config.toml
num_key_value_heads = 1
norm_place = "pre"
parallel_block = false
z_loss = 1e-05
MLP neurons of a small language model. Each row is named by its layer, matrix (gate and up: input weights) and neuron, and shows model dimensions 0-159. Each number is 128 + 24 x the weight over its row's rms, rounded and kept within 0 to 255. Numbers have three digits each. A neuron's up and down rows have the sign that makes its largest values positive.
After each neuron's rows, "fires on" lists the tokens most often at its 100 highest values on Wikipedia text that the model never trained on. A number after a token or word is its count.

L11.gate421:167149083125175148146107119099124096164127141128125118154142108112141135158147143140151142093168088100135138113135139139098132144120132136166086140117105127152128139159102085137104113151158151150105135087175112103114158161149097118119118124110093153121129095137129131133141184127121117107164157150087157120108159149137125145121118127158117117124131139090130177123086134087084110109128100116145168116182193149153164081094133124130127113129065131135150136157109140115146145119130135
L11.up421:160107125145176145078166131170100116115133147111103123101148101145108121121132145110131110105148128133161166103126130098162152114115110168114118151095144118140136105133105126151109145094130085140132105191119127103162106182108152145087144124162093148117090135162137122120132150113138168148097162135131108067078123128159120154120100139123114126071109139100091122118136083095072125110119143133108170158144103101117133138105134121122158119113140125138143115148063135111120127124106127
fires on: "ab" 21, "it" 20, "o" 13, "ig" 12, "d" 6, "ul" 6

L8.gate111:127139087138137119126183102138151129145131140114131161155111136140149132140127104083092075144075087110127135126091169094128152126094169119144153115109155107162107123154137131098127123146136127100121098104169151110111113135181150111156145118172145126072124192135146095176158078150160127170158089124174105116156117143122137148135124109130140141106130089128111149102110133130126119117098115139139088131125125148150122127150126134111135161178160124154094131111115100101137128159103117
L8.up111:106127152108130127118136115103163110161112105121117124116138115093178156109095186132130127096172137125139153131165147126122139131123092138158123112097104127118161164158137117158127126179114142121143094135093112121094120109177140149119129117158111115103119152121112128125122127113099127150100103125104139133140152083146097083111165107139158123148142143158164103132111141114126128161146147108131090111139118156099052135099126122141087069079110142105135078130072143130113179150148145
fires on: " who" 72, "at" 15

L12.gate332:082144094118158138135163126112121119142147149134142097181152145162129140137146118160124169136151115136152075133101110122140096156091171098120133129097158137120123135127127116146112125117119159085128155144100097159085105170077115087130100131139149145170126127151082102140125149117140103155160172122136150129080126126169171134141115131131118106133127124133165112168160120097098129137115117158148146117152120134113113096139098110176157133137131118195133152134066117150121123110148160
L12.up332:084143145130147125097131133131114118108091162098098121119149140160085094143152152099082130124141119130127135131128147107155126136099137101107122111207081131071100105158153143158091161121114106106161145126167158118119112144094079156168138127160158119150125111143102111139139120119090087066127120104091171100133103132111154126103102124150107128144145113147146097131158141108109103109152133171143141118097141116144160109118128152156164152154124128137148125130138103119133156117106175
fires on: " h" 65, "st" 7, "x" 5, " inst" 5

L10.gate179:127125120111105148175124134124142155157125178087109114136092157111150148133136144127135097124106142130186126139112114176094105110112116124123108151132157120115134119141099145137073130117146124136168118132146095167165119111140160135142126161122122139147091095148102158125176152140077103149131132132140082112143143158098120139142128141145076176094160074096125118106133157150132123152153099102164122152108151130120144153142175146096139186139087109155114153142143138093140119151168119
L10.up179:119111119159136104156135141137082119111100128131098104116113139087130147136139106130128111107094120128157120143069058139135129117112078129190166183131130179139125115137127111120121120114103154125144117124154143091120110089107122126109124181136120153130110129147088101114174117128114084122150169158146105149114126161100152137152104118106106170151099124119097107115151135115115113110174145119145140121153136155173093122131111084122147137188128110130114143132157152143099142156168166
fires on: "ar" 56, "as" 14, "am" 10, "a" 10, "at" 5

L8.gate115:166121121154186114129138116091110171099131129135149130105089144135105168097141192120131159147097133118138175127075113154133080098116150102148140149118129146155115125162104167144113146101135130118128132131138136135185116157138131147117107157138086112157124082089136127148103132077115101167127083139112118136108153110103135138104179183132089176084117111119112092082124140116163102146144120132169129136104131101141123146131124128095135142128120111130118097145117159139131126113106140
L8.up115:145127194129115123167110100152078119119119163141125143113123140103117155103137192098145144138136102129103145157104110127129125108092095102146136111105161122129125136193123186079098127136139132116163154156139124103174124148160130116112117135155125114127122128142135088095159134099114119112111121144163137139133083145085120148118134123108162186150078093108084127137146103140125117131123153130129103113123122164127123146125093102127182156141148100142138115123077149168129115105088131
fires on: "at" 29, "as" 22, "al" 20, "az" 11, "z" 9, "p" 4

L11.gate305:124142100151143123150106149082158091151122147122124122123128143105173148132118177168121088122131144119092121120152106126194158100146103096175144127090128149081174157144128141082118144128148110100187125161113174136138093150075103115078096108117111126130102117136103104128097183120118137129134125125124113120097123125147116129118132158098133090099137141140123145173148145110138150109125130106121116141155109151153131129094090133125123127085127139161163142091114127132143085094122160
L11.up305:121120143133076137127108124118149102153089116101111111157141099118126176113133142145109109131173090163093110133143100169147160097160153122103121129089115151124147147121141120123104118135165092135145149091100174139120119118107122134135127129169114120123094124159107121097122156118131130113126183149125128097141146141141093122152107112138159127121102145140123150128149128118071135108122073098134095159163140161147092082081171171155089141129153123099130130067115110103110100096098120
fires on: "r" 17, "ig" 15, "u" 9, "in" 9, "ul" 9, "er" 9

L12.gate14:146107088169151104079157124116103141146167110120120113139141174147142104127126108071143131159150128119133129153116147128123117092122133116132078178080113113162125129181121078130128175114122148132130117134157131107103144120153135140153137147143161158112183131129158086148125130129145133179141157126089099131120120129093154111095109145117093119124109083149119150128168147144151152141145124143140110124187127182103103129154087137093115146124108145113117140149156128140095111140075113
L12.up14:133134098175112157092113114144101108118104076127071114124159097163124123137117135168136092151099170107144176166109115109128157154124164134118105156140164128107138103147160125139079163091131113100147111111129121112139123096147109133167134128138146162125119123166155132132093116151181122143155122110110111098098152152135145125108135092126171086115160129125194108137160166122130125090116122139146122135104147126127133155155148182122123124102100118156130101176120104124125110116131085
fires on: "st" 13, "it" 10, "d" 9, "g" 9, "b" 8, "G" 6

L6.gate85:151092103134139107139160115125088136119148125140109149143115115101148175080136091077117123126084156114126113127108089120116139082179144123140165137084136124114116158097151152110096116123122112162126102133145133089155129103154134159152097137139102133092121120103102161124141066127100160158115134109188146148120160130105103121184178128098142127090078112128148137141122133098134114117140152110146129138150166144112122110126158091107125107121125145172119133115112071126118149155122154
L6.up85:129116094146140152097120132128186113109126106127105142137135147165157160138129111107098112163154134115127144122100090151108119088160148130105111104130135092150086125105139135143130112125168159133186125143148121116162096097141104146126125135132132098092128101156152136129156075158133115134130110125142101120128135083127081106150170083133157159126142122186119115113101161140139128156096173124109161151169101088140120065109123148142124135102109166103130105129128140141119191110137164
fires on: " which" 25, " who" 17, " that" 10, "ers" 10, "ons" 9, "ople" 7

L9.gate89:116136128125142129115119090112174123139092169096150081156126100130139139149136097089140150068145136153149110088091119108134161096140082112157143139138155136133125120112127124083133174116134160152150127130175146164100136115137131142174184120116110168145108125136139107166122118094175153106144118137092109134130151147117129151139146103112139125149131165125098165134138144143131153142121129139174153120126180087118149111130164088157094118142138162154162162130153158118137109149141175
L9.up89:127131118145136114091164076154126099142124170169122130116155121102137189112157113156147095070090147117120133086139102129115148158127135090127073156128144083098097076125138166132172126112135139140140119122140170157128117166139149142184131136163110168140158136150118086135125136144130087171124165135131111072153138129129146126099155110149124137126146103112100143081125128158100151113165128133119114118143147102102114127143144128185111120123114124105108113157131132138120097118149135
fires on: "u" 43, "an" 20, " short" 5, "s" 5, "g" 4, " gu" 4

L6.gate69:134104130104142138145150127131129143153130136130154149122128099145090121140129112105126186134125102143123101133100128100137087125159177158148093093139090158120136154135089157122100162146116127068094127135163171151135129151120187136137109116128095102143139135091127133113126097107164151100140107139141113194181162135145132122168176149118138168138101141114146154114159112107119135133156121163144100101148165111120093144165124122145117139196158107145140157142147146144156120126150146
L6.up69:133136161102112125133084145133157106115147145144117107131132149150151147149139110105163135119157157175140119159155149106135113156082196149162142115108142139100098143107111099121119090154122125165118120126099132150114148137114151094127147148113146098155119132114145150087067119142150117124147138114137137134199128112116221132141123139137103135168124142129118103083146105119146106120121116144113132130120104149070112121095111101172163116151112109154112130163091085134131122158121157
fires on: " con" 14, " dep" 13, "k" 12, "af" 7, "ch" 7, "l" 5

L12.gate277:112125120122127131113063161150119099159124132115087144145113133115126084159143156155168116129120088115170104108102157128164099158113144141115139089087151198149117119158092151106104136167150146145103103154131143109132141165115155153110132143118120110161130097116141099145099162107151143132144101110089101144137134078106139125115157132176134127106121156109127131115125180116152118156138123151157121162163157117111123085112139183134110145102135139121149138168105112128109095097166109
L12.up277:146159126113124135137126119130121134137135103139162156126144097184119123135118159113138071151164148145069140157167147094151121133089126151160105142125139136086099116153128123106103129093134117084140136156141128135138143157173083119161111116122133137122112125182125166108142105094124083147085112131152083090138117093112162119150148125136097131129168120167090115103126121148133120156129170111126131146162158100085149084163104156137168117089114140121156122134109114101145139156130164
fires on: " pl" 23, " Pl" 14, " incre" 11, "per" 7, "pt" 7, " be" 5

L5.gate94:087149139106140154162137148129151151100152154142172145125145142138162128148113150133131096133139126137115101129162156118131149104145213089067085122104113136085114119158119130137140138131138099138168137144104126106130116137102126132114095122078136101132124130104183135107093129107125120124144085114076157134148111115146110126110143144149164184138124137152147154115119157101146107122160089115147120099072110121129158111160139121077127156159121106185122130140164119118134095108108130
L5.up94:114115191170127190113110145112152137087117141154097187138138113120140130116133121132150108123125142099119154114161147104096140124101204113137105161132128161118082156115087105109155149124093123137179124142128148105087109117126135122153161103081163096115130111122114144128074128151120115123139162097163119149178103106144090157125102119147160157135125162129162132119101115093120154086112149115144120127115111133109114128141122127112104131142142115165090146112156102097160146133132118
fires on: "k" 27, "w" 11, "ut" 10, "ch" 5, "ference" 5, " on" 5

L6.gate429:189130120151124141143151112106117162138088160124083127135122129137139180131145146149177104113111106114116133106111127090091144093089116143131120135126168147130132142133171107108150107146157146153117143106125116141157147109140109117135163140121098163171102139149120143166140184163138140136098118127116100122131124093139064082144111095123140118136140102138145180134135140126145115112169125164093129119161153136137206126132158098137155138148148150141185146151154103134129102125141091
L6.up429:120160131138130151141153121133142087109121156155122120128158072134145192117097089115101147108078163091133142114124199107136133159166120114154103145163107132128164133150089117136104118135122116168127122143135162128137135134141138130129122077114143147160105143141148128143169114144119085112143111137139089111132124127100139096163154136122159175124167113134142160135099055144091113123073100112175091121156111137117117127116108099134125109135113136138110155091146116103162158134132130
fires on: " most" 22, " short" 11, "g" 10, "all" 8, " more" 8, "or" 6

L8.gate153:108156118134159143115142118139126097123122119097146144127136189109145173132106127157173103123101107157114119142072094094148124121098139185128118082097151136104159119141156107124137118109142128130176132125113160108116095136121155140153132125130114133146096063133130112137164162100104126137119129120138120112177080116129120092113109128146102123117116127117117106093117067111107123089115181134123132140108115117100164114191083132160156173093141090118118114139123127127176125105128127
L8.up153:135142127093128109130127151161127115085106131169125132163161156141182097124121147121149137138162100154123167074103068143166138120121124146132127117125116181131118164167143126128135157064132100131129107160132095113104118141134143115136159171131132147124095141099130085159137126107087104085136119110122097141127120108107165136142092134138139129121145157151135114059122110131137132102143133124163126130113149118115144147073086104121097125148138110144082143169120136147073113159144155
fires on: "us" 34, "p" 19, "gin" 12, "per" 9, "pe" 8, ":" 5

L10.gate71:117185092110176118138110118114087087097079135143142156183167121060144141093134145160123093127154154168126136108124118144179150152134129144119111091136122137137108140173141174129140141189115150152100135083158145128125131150124094179089136166142112112103118112122107148128125130116109108145110150121118158102121150119145131141136100116166118126139164134117163133177112114124120140115134135108128107182120173133151106069130142120121132125121141162126134128125117091123112129101128152
L10.up71:126109147106165124117139214135100106077118131102092137136115114164137157112064145100104128135149135141143125121135088155071157125087112136128097096107103166127122167142106121130104157131129138123097110103082182118126119129121098160154099107141120134116154086079160111101110155161133149103116151142125108122130164123122101116156134114119136096110122140125141138138114109139106137108104105159091129138123135196143171147125160138153158144100161143122127130153138129164104145142157125
fires on: "ul" 26, "ag" 24, "ig" 8, "erm" 8, "m" 4, "uc" 4

L6.gate393:132137110146079084139144116089107140122131116110095147165142144111115156132131121131133132154097076090095134138105119139143123160085125149127170118092174099130100099134101124127130093100149137097138134120095148154135060142119125106130131141170151122147119167135120148161132138149120106128099136109144105110176160109149125099123120175156103088120109133130124070152124173100122129137157119133101138107069152127187134106156137067125139170136152109150152121112149105116148136143114138
L6.up393:105101151121140092081150153139104152152143138102145122088158120152162112147119097144157121100102092147103121141101122134125152104102113099127141087128123121136099172113096138088070104140147160123163106115115112095103121142143127092147135155150116117113109119115131145144078101095129108113119101148142115070141135106134155092108128100149131164168139135104176120116106105104125149166142162125175140154125093158108151139179130159124124128160108156095191100136131119107153133158142136
fires on: "h" 21, "st" 11, "th" 10, "x" 6, "el" 6, "at" 5

L5.gate112:133068141156134112111110116134130123152105146117156140122155134124109132150145125129143150147121109136131160116138198171109121078132157164083141147141109139101122125106146092140116105129169186117104102163146123166096091138141112147158125150125170123136123102121135128133118135160142141115130156128137115151133101116112136110111087116124160144136141112119139114088134109057133175123172146121091097103136153132148104073077106117111180135159106128126077159141126145106116112137155170
L5.up112:092122118157132150113146064078141107158083126097122116081129132178147156155147118164172136127120118147136114134182159109157175149144127078147107129160141133087096158128127167164112118146144147134105143112121136133132125128141108138177142131121116146159100104137112146108162129107161138150103120132140094118104115145144113106113103126155131139104134146149110077150122158099109133158154119165098076107079116115145148130119129153178119156130127132146078155136115161101129127100142104
fires on: "ed" 40, "g" 15, "act" 8, "duced" 6, " single" 5, "l" 5

L12.gate356:114136111106117146149077106119146114131130101111126128096109117088115159130126102102123144111151075103111100086118081124112140181101113083118129103072097123107127100127122081119162139134159151094134149143146119144132159123135100124141106164150103155169110138158148110145130119109098136126181123152132131105128165176130129129117144146154107118155115161119124148170151132072147154133112156128133104158115152117104126119096186128131105168146168144141082135158133107136092116104090098
L12.up356:109135122108110121137068101094174121134110130143094103151138123139105145147169147118146129109161102133118133095144101116141145158147138093123091114129143114132135122130123105141164134168136119161167123096178126132173114177137101142134077159105122140156132163111118093150104160132146126074194131176123097145118137182158132150130140104165116141128124123162122136123167088130118121150123110168135099068108085165116141128111121131156151144142096121101132164115136114127131099132164124
fires on: " V" 64, " Gu" 20, "u" 5, " gu" 4

L6.gate65:075120143113159135120130137149155141145140140124131112156133131166129124113151105148107135132137154094108178119108123132125075078108155147107122102135135166096141118146091138080115122177119161182141142146120116146117128151093073083080128101118089147143099099145126078135170133136141144109128120153107121101111113094126119083122114141085122135124153135129119096121097082107137103149097132149118137099142102107115098097146112105114150157115138118173135104133138099120130189145176145
L6.up65:140116095144119132111194146132186125138113098113127134113128127125143122089145059115118152136092134131114123127109126088113125114074158140103150124153104111091129116141157100113138152082118106098128143148148124124127117159115113120104092186143120095110133155136109107143102128175108119137137148078136126129093112131095136165128118155100131142132133129120136143110139130124161144132092113197143127141151142130083164085166088132149115123137103071133109096170097116122111179151148116
fires on: " inst" 19, " by" 15, "id" 12, "st" 11, "ent" 5

L9.gate446:134101159149124136059158158100142083131126088105109144152123130137111134100151108141110115110105149141117140118103106096125086137110067113132116108129113130136079165126145116101153138132146127177125091113090123145132128182154149106150156115116153131089146116111132107166095092160152096081110132125166138149134108135145149156111148093111142128146119182143086155102167130131133094125147155125127144132118181096124118123119107150144133138149124113116166069128128128087099140169113145
L9.up446:113174106195105134087177127158106114110125143154127148149108111138125109100135176164112147133167099099150153106141126096097105137115140159106105089128075148157155119118169144106111121140126071079100117149141137147129120141147114127141115125106123151112141170144112090116119142133106133108107161069121160128136146113134172155146170132123105127119126139155135125100137135099114159110132191087115149178126153133095141093125138102137134114110086123120153102122121164136123102138102123
fires on: "our" 27, "it" 16, "et" 10, "ou" 10, " cont" 9, "f" 7

L13.gate36:112144087164145138118101138097134101124137125116119125110107120171142144164096108181148128097107171106107099118096122143081113114126080147120091119156159120129172149137146090131136096124083095149131148119149126129144110166149130105109143144103119124123126148160134164147114141093114147151112162135113132106156152157118164106161092118135120094097156079066141120093130086108125160143083191131139091119100162112140147099107122117134131126129102135112117150114154095155140121135118167
L13.up36:150114116140136126114126095163100146152050143148131124130147110117136104112127130126110122080088175111167169124120138111110172125121135087104138171120122160126125112138160171148137072136104091121120161087131157106092147119137112169130139122100109099114123125159173144121107115115091116115156158132120113132160120112097200123122094124120109146097143102115129136138137087175101077121116139104145136114129123133156112130171134071121149123128129143134154116121157144107121123143180108
fires on: " was" 25, " went" 15, " f" 8, "ed" 8, " him" 6, "ost" 6

L9.gate272:124118083085117124147102099133113140121157154128126125134094130162113134127123141138117100107141099154155154108110124122089099122118103118149111102148111170107143154123126172169116102147173116155137116139166121147129105132124161136111104140127109117157150151085114142088118148114131057077125159120160109080129141119135144116125128136128136138123100128117132096130167145119079060147162124156131086146125101109111180128155147122108090106172073122143168147168141119129115146114118175
L9.up272:113116136170101126110116110145146107104133123140093131101145108136125120144160104164125090143165136095151103144106097116149119125168137154130197136154142086135107131171071142147159112101124112112123130142122066148166123127141057115131146097116124137123112136120103102144110122125126131094109086146172110128153135126144127100140132148053124167083171123140152165089137149117116114124133130130115145117161119123151105146150132156112144157150138137122096148143094131132139090135116193
fires on: "ar" 53, "an" 19, "ah" 6, "am" 5, "h" 4

L8.gate346:120139105134102095124111087082117115114119143129129109095134107158119111129159088092109148102149128135101120112152154161058086119113154114157122115097131108112107144130117104146121147131146068116151090113147144138112125115112150131090107121136081100156134118141133103097099123081140144160108142161140118139115120079097148096110111111077140146128102138148111126140143165120156161097157105142091125136128128112125135099122080146109115182152114124051145110171116127096118098139139112
L8.up346:103144123147101137144135116092138094117134136143095131160171122149129143164113101076131125123132141135110150159163112133131138122134119114160133122106154116090142168113184117169098131118147153119152165142159152184129151157123097159151113173061062127114153119090113142082139125143154125101119109114162115172106136134117128124118100115085117115136127150143204102121129125148122099140128139136129132124116117078171158131122154145161107121130156127145145117119109136088115101163124097
fires on: "v" 34, "l" 14, "iet" 8, "ether" 8, "ed" 6, "eg" 5

L8.gate207:145129125131116110116108173115170105130093151109129139136100153115098160104131135168162107107160150115134153117127116161143112108112100128134106148185128117153116131106172153096148106172126158130136188123107098103128068122098100119166103168129073126176100110150119126113121117152134144156132144152167101141137103120162071138116119159160118147094132101096081120118160151149111119118149091123126098115123128134126119109113145161154136158107124167126133108094131106136162169140147099
L8.up207:136135134140149092113108114102141124121111118143141145080144122158106117100086110141135114103128125171151151114083137138127153118158120127147158108137147125124178174086126138147145144145129173059132130119121083134158142117113086093163118123158108098163120117140083170126113091117146156145141124123157129114122113102123096142148154125133128134114128177125107124121172168123169084130113061121156121147128160112108094128102105146131116124164095160139151152102170135114096149101156095
fires on: ".\n\n" 30, "is" 15, "." 13, "(s" 12, ".\"" 9, "us" 7

L11.gate19:135154058111101152080100145096126149126111073138148127132119106131135105134117147146102154104164170140130159125122107148135130118104113136127142118120114140125136152165150093126142141127086145136137149159156167115104133135149121122142170121086078139099104105108112127121123103110142124167121115125140120137135132094109097124141124105146168132138152045115123113129114112123157159159077133101131094098128182161118117109129097127138096171183100094127184150127146110131155148162141138
L11.up19:130136129134113111123086124138103126114149109122113143109140067113119151073114156125142123103108174146114152134141148091128144159108174124135061117142086124127103159140093151152080134119087175148152140068127129123163115144137163131100113125087118079092108081094153112135134126127134147128139151159137111120089137082122122113100105120138147121120125109086142128133165154156143150127142097143129151150124157131158150135103108150118125101133053137119117113117133109156164132150163109
fires on: "k" 22, "sk" 8, "ed" 8, "ost" 7, "an" 6, "ated" 6

L13.gate130:179109108088144176086119144141132138153125138115149139143144127147147088103110117138123152107181130116122084132071115129138110151120156124111114109111131140107124155146109134108122196131114131100112133091106136078151131111110112110136112148161089115076133135149123083098122117141096119149124111150124129144114157106127146134126121167163121135095046131136132089083105125146104140107139164148121122137148174117145130147118111088137127134085111094092146142144111101166133178126099107
L13.up130:138079092121109095130138168150106116137142085159114167109144132122148101146158169120166136119165124127157112096123089155127171146105091103169139131127111125116121077149134162100105138120155115137118138113062098141129143162101127130128165199132131120156126131098073142127082098144153132136112127108129116122184147152126093155144137175128149122172117145154126137109129091121120124133148141153157123121126145128140104115113144084092109119129132117116124105158125099123151156159121181
fires on: " ec" 14, "us" 8, " techn" 8, "echn" 8, "p" 8, "/" 7

L12.gate334:126119136166124120087174145165113132124104113082152131125123179073080170088129086099163149092112140100123115161132129110120128098133118129122081172124107120063130105181135116126119166147128130099103121098110158110142146172168153137131099124133099157107180106126115124151113110128133114127127133150145143129113144126113102139098117166095145145103110119092105082125151149103164143179121149148160144115125105119161098110147128098134137175105142117124127117132110127157126094129134131
L12.up334:099121122159140127108150091162152115136131111142144119111107128101124141153148036107145123127161128140115150139113106118103154116130134107112131192116153123155148145136173131147154128106123128116124137155120143151154123124146101175153120112151113177120152134124100105109094105129176139116101137122117106134098138171109134141135145105143152128068109124129096101114164107104088139114092116131128117116069117112151129100141144149150083169126128162155120066153079132146089114110147091
fires on: " g" 72, "G" 10, " G" 7, " met" 7, "g" 4

L4.gate330:149139121107150142080128097117136149132147087146116097143102145119134173115104122116170156157133102130139061125129189122155134096107075137130116162131145137122114078121103112084119146136120078118128130124157100119128171097149094118170134086134101160154174131122158134155138100133141114157121104141149154122107150089130080136133124125114146075107091120136124113140172119101150122155164120135126137138076121116135128120114136092144145164161132120108120134128158154100172103151142102
L4.up330:159111119168096117132125080135152131135133125178106138116132100165119119091132099086114177138108155115133165171148104097070162092142157137116164128148135114151093130121137150132133152110143196092111152129113161138134100162139096157119134134131123110125114091125130103077113123118135104146096148142136084110123141145152155147083093133100127115116141105082111118119109095116121098110113121071119090159139136129086162120162145125144143092101115105146165119158144107132128100131108135
fires on: "g" 38, "G" 26, "v" 12, "ig" 9

L11.gate216:136180165149107122127079137130117121134096162115134089131113130118113128137158121138181127144160088102137102103165137107125115102110105162081117157155137101107119141072175114142139118139144120153114136143133104091123094144092127156132103121113122132146119125150156118133107123124155145123083131115129150133078129144187150102110075133119136136115123117090159166105160103126101118137135114165129087118146133150101100090102104151091133106080145133167120144172111107130069144097124117
L11.up216:100115117159136150135138175150114140137119132146168127077140131145120107167108128090140109150140134139112098128140126105127115105120124130145116156162174165134124131157139164128097166204109130164103102138152125116136137096125149176140136128170092052125119153148157142119132086125129091105096091117111082133097141093108097121092071122132111144113098113142092148120134147125101131150107143129134099096126152114190107111123123153103101112114110114135124119109127118149170099123153117
fires on: " not" 33, "N" 7, "P" 5, "K" 4, "M" 4

L4.gate335:127152144116118138140142164135166118087173148113121107143125144105100131152124113123171116187140139134128138114122116144060109099128123148102150121157121108133157130121108094111140119150126120119118136168123099116134109135112112116088143135102152102155149118131179111121084142148161127181131100107163126161133123118180129160080070111134156163135097147138144120078205158111153102116163100164113141149118107113106128106151102102103148126126153095126132115143140143169125128084132131
L4.up335:123136138137082129076115131122116130095145083114136101137120188122120094137133157127144097110128132132111144133142135168110146143122106150152095150138065111077123099168129130100169117129134166151158124160149115148119113135131113115123140139112111110129172123101103130139130138156117114142141133147154114129097152130210167137104119138127095141082133107080112096140143132119135123102109110106125097169131106189151083146109133113130137136154161157106119154105131121112155064116176144
fires on: ".\n\n" 80, ").\n\n" 7, "al" 4

L12.gate442:099173139099158089136104154102141131113135103117138114142139157116169168121146114120141064095175102114151106133112139121069110079063179098131144134144127102133122152141157148122142128154134121145100130107154158097163156133136149148182095115151137162124152154130124141135123117146128164138142120094125159102125099151146115130108108132131122121128143109148137074145146112108126119156106113084138161164159138153136071106100120133162132160141154152135156076130137144137090129123130140
L12.up442:067129144109205134102126134148106132147131132124109182121126057129132147110148182100132189102139134087140112139147124141089145076134123147147122145145164150112113123141127101134142128131123156146117134103150114104107123109121142114115073117143116131115165144132142122147128151130114138144141119155096124100095138147122076165137108144121086082083148109138144159124122116136104137042072157135146126150149115096135145101111112113143129141135108111162099140123108137133137128131155143
fires on: " com" 25, "ag" 7, " Com" 6, "ent" 6, "te" 6, "ig" 5

L4.gate37:148157132115117055172169157123115127160151112134174099151138087093109081137134112124088142145103153114175095126127136149109120086104112103156176120121132107130103111116118102112108132123161124117086142109098108118102106141118086104093123143100159125135123163152156127149137143120151164170129135126122116119142121141143111146058159134136126118092081141126131072073138160133141114151138123116101143153134159130101106122115137118120165152133163168163138125147141116137112086123124135
L4.up37:122155158105110101114131137132114141133125139130159117083158084095124136121118115105141068165117109101184112127128131130122136097143101131156167124139147132102112141113121140120110104105122164138121172142144159156065163118128138166140137110165134150119091120115180142159098115123146111148104140107089079141101177156156122117161151174121179121097117124132157106157153110151108084122120126075147159098138139126120150141112152165124129149132123120155101093142160163113107112148150106
fires on: "P" 34, "velop" 8, "on" 7, "uman" 7, "ad" 6

L10.gate80:097104158148104088107107131119154109151139124114142116142142119148081144124101135067160122127082151124186110105137126103158132133118157114121107118124110136115115141105104125103152186108102131116144100135124136089120145115156109115115127129113130134146121114157100092137151123157167158115123115098174126068128104103155135106116149095093101127129107138114162178134118193110124149158112147116141142137136130106117125088120099147146149114157128066143146198183127097133140148114121114
L10.up80:151115079185085096138133134103087158112139155143142145104145094154158102131134097142146147120150147124115120117135131130124097109150150130070132100099169137117112119138121096095089122140106142115149105135114104146150162136112150159156095123125161089146147186160108123146172122126144103143094137128119074135121122122148119124111164149099127132116165117160109183133084084099129088186093144155106126128144103129129131123070118100131125156133117149110110141157118107137118110107101109
fires on: "ch" 26, " bl" 19, " ev" 15, " qu" 7, "u" 5

L12.gate151:142092163129102098100116090126119122140174132095122107104133127129155110129152119110115135134136116102133085088103123136132135115104104118121101147079113159114105169112127130096124137124141125100151076177188070127063086108121180136099177129132117114108147071135124123152129140138147088141094142150122128145142156099140121116086151151100136116158078157107135138134137114151155102122115165094137148101131135155147144108098155126105118144146132144114105082114133148165138099115120142
L12.up151:111145115111122117149114074068146129139164135134104132092126133118140116152122164135149088120133104134165127104124109125107169129104114084114122130139103115081137125077166122091167118111132130149117126189153114123134115124170124184161135075129130144097129146151108127130120172106105147159131149180124076121107152130099180145092129160136191112121136125104146110134112143108177156146147143139129121124134136120123139120124129125150159099161140106124121104123104150093195129128123131
fires on: "ed" 19, "ing" 14, "u" 9, "ful" 7, "s" 6, "3" 6

L5.gate266:132077141148114160105128165154154114115119138109145160150110153114145111158159141111144107149131110120111145126148163143108135134131118121138145048150132161126126107117112124138138128144127102148147172155125128095108071133124076149147105150151126129110156136154185178113092122143144149139171137160130119125140112087198103150096119173091177114122145103165110083091126121123124144119129140161151134147157137156098158101137109138103144110147148156147146095122173136132139132123160113
L5.up266:102096155114099130093127144108125153126139147141115126130091140124125139146114111111141128115119160090127174122094132147088114123148128104116139106106110161071161130134081143171136168133101151170131119121149117116103105158078093139110102111160120124163182134149154134077133146126146141167150104143129139146122134080144109120108088122102177143140126109109100135107147127134135135133150122166169157098116152107144098122097115133137196090115101133141164101134128105121142156097189143
fires on: ".\n\n" 82, "." 8, " career" 4

L12.gate67:118106113108128102102091114141120113152151110129141131147155156146118111162121132126142156166134141112102162133170096135125097105140125117162137102176151173115140124162108083103128092075142136118111133117123135113106124120098132097097114120137125150141114116123142155147105117127139119135119126082086075129162172095123158149169141114143114104093113112135112102070130143159124144115161117154121122133107138098107181097137134174128089103111142100180129138164177097087084107094145124
L12.up67:111134126169131076170124129112120151123166136131096127130169131124141109186134135108156115120102097090113088109119108097143115102139118131121138165115112106115122156088179123134141138151145116120150124154114131151100117160156102196124080121132112106111139148113141170122145144131155133153117167130141119140107145118088159127129117130172101106128105110156113173105210130083136133124168152129134115181126159119090118108109151146143127157142109139171156117129156115142126081151113143
fires on: " pl" 46, " le" 14, " Pl" 10, " g" 6, "ill" 5, "st" 4

L11.gate446:154133126101111091085084116120136101132143086103158131164102102127132076164135109153131129128112161128132110122152109102094121137138131130115147117134162161122102117150135088138124148173127123144122134151148105116110128125108130109108160151179120118120102086139105111133152147105188143146089116130111125093138124109142165131111087100093074116091125130111130181108102136107121171115151161139123161106109119109112127127120109152098174136154125096118110135150062125088156094188140123
L11.up446:094098150104138080148134156130168121137159109134118132172161132134152140110173168101147160134156111092095145119126134144116097153113152148126113113146129109119148128091141107078107088157103090097161154082107111168093170146183119133164113124144112082151162127172126157101127131074107114130130130111106095139129128111134146076112135109154093112116147142122117119139109133113145129161184116143089142122118144122106126086162101140129135129128130132148119143099114114138136149184158131
fires on: " fl" 29, " repl" 13, " Pl" 12, " pl" 10, "pl" 7, "l" 6

L6.gate212:075163102160146158090163113133157106145129095140096139192133117153110110141157146151099079116166127111084154106117114081142109126103176172154095164096134135102157138145124140109160153135129136119126145107150092128094118113116091146130195055116129135130137124129107129115119158153102117129138109130124131148128138131115160082141114118095102116093099104106122103100144137152113075129091154150141136123174125127109112107135132122116135123130156132117105121115107130156166112143117098
L6.up212:148096121136182160151091141158117163155114149162090139167137133110105133161144130128117115125141145100109105131128155141140134093122149101122063183106100140136166158110121099092149099135102118125163105109098148130143152086163117139113129112106132127116143130170128148134138124163168179103111101134128195170128094113178124125133134087109141130103092111122152121128142107098115164167105134107153122146142146079159114147146113126164112131140147118134157129091159135150129149120140091
fires on: "k" 18, "ight" 17, "ail" 8, "ft" 7, "ance" 5, "t" 5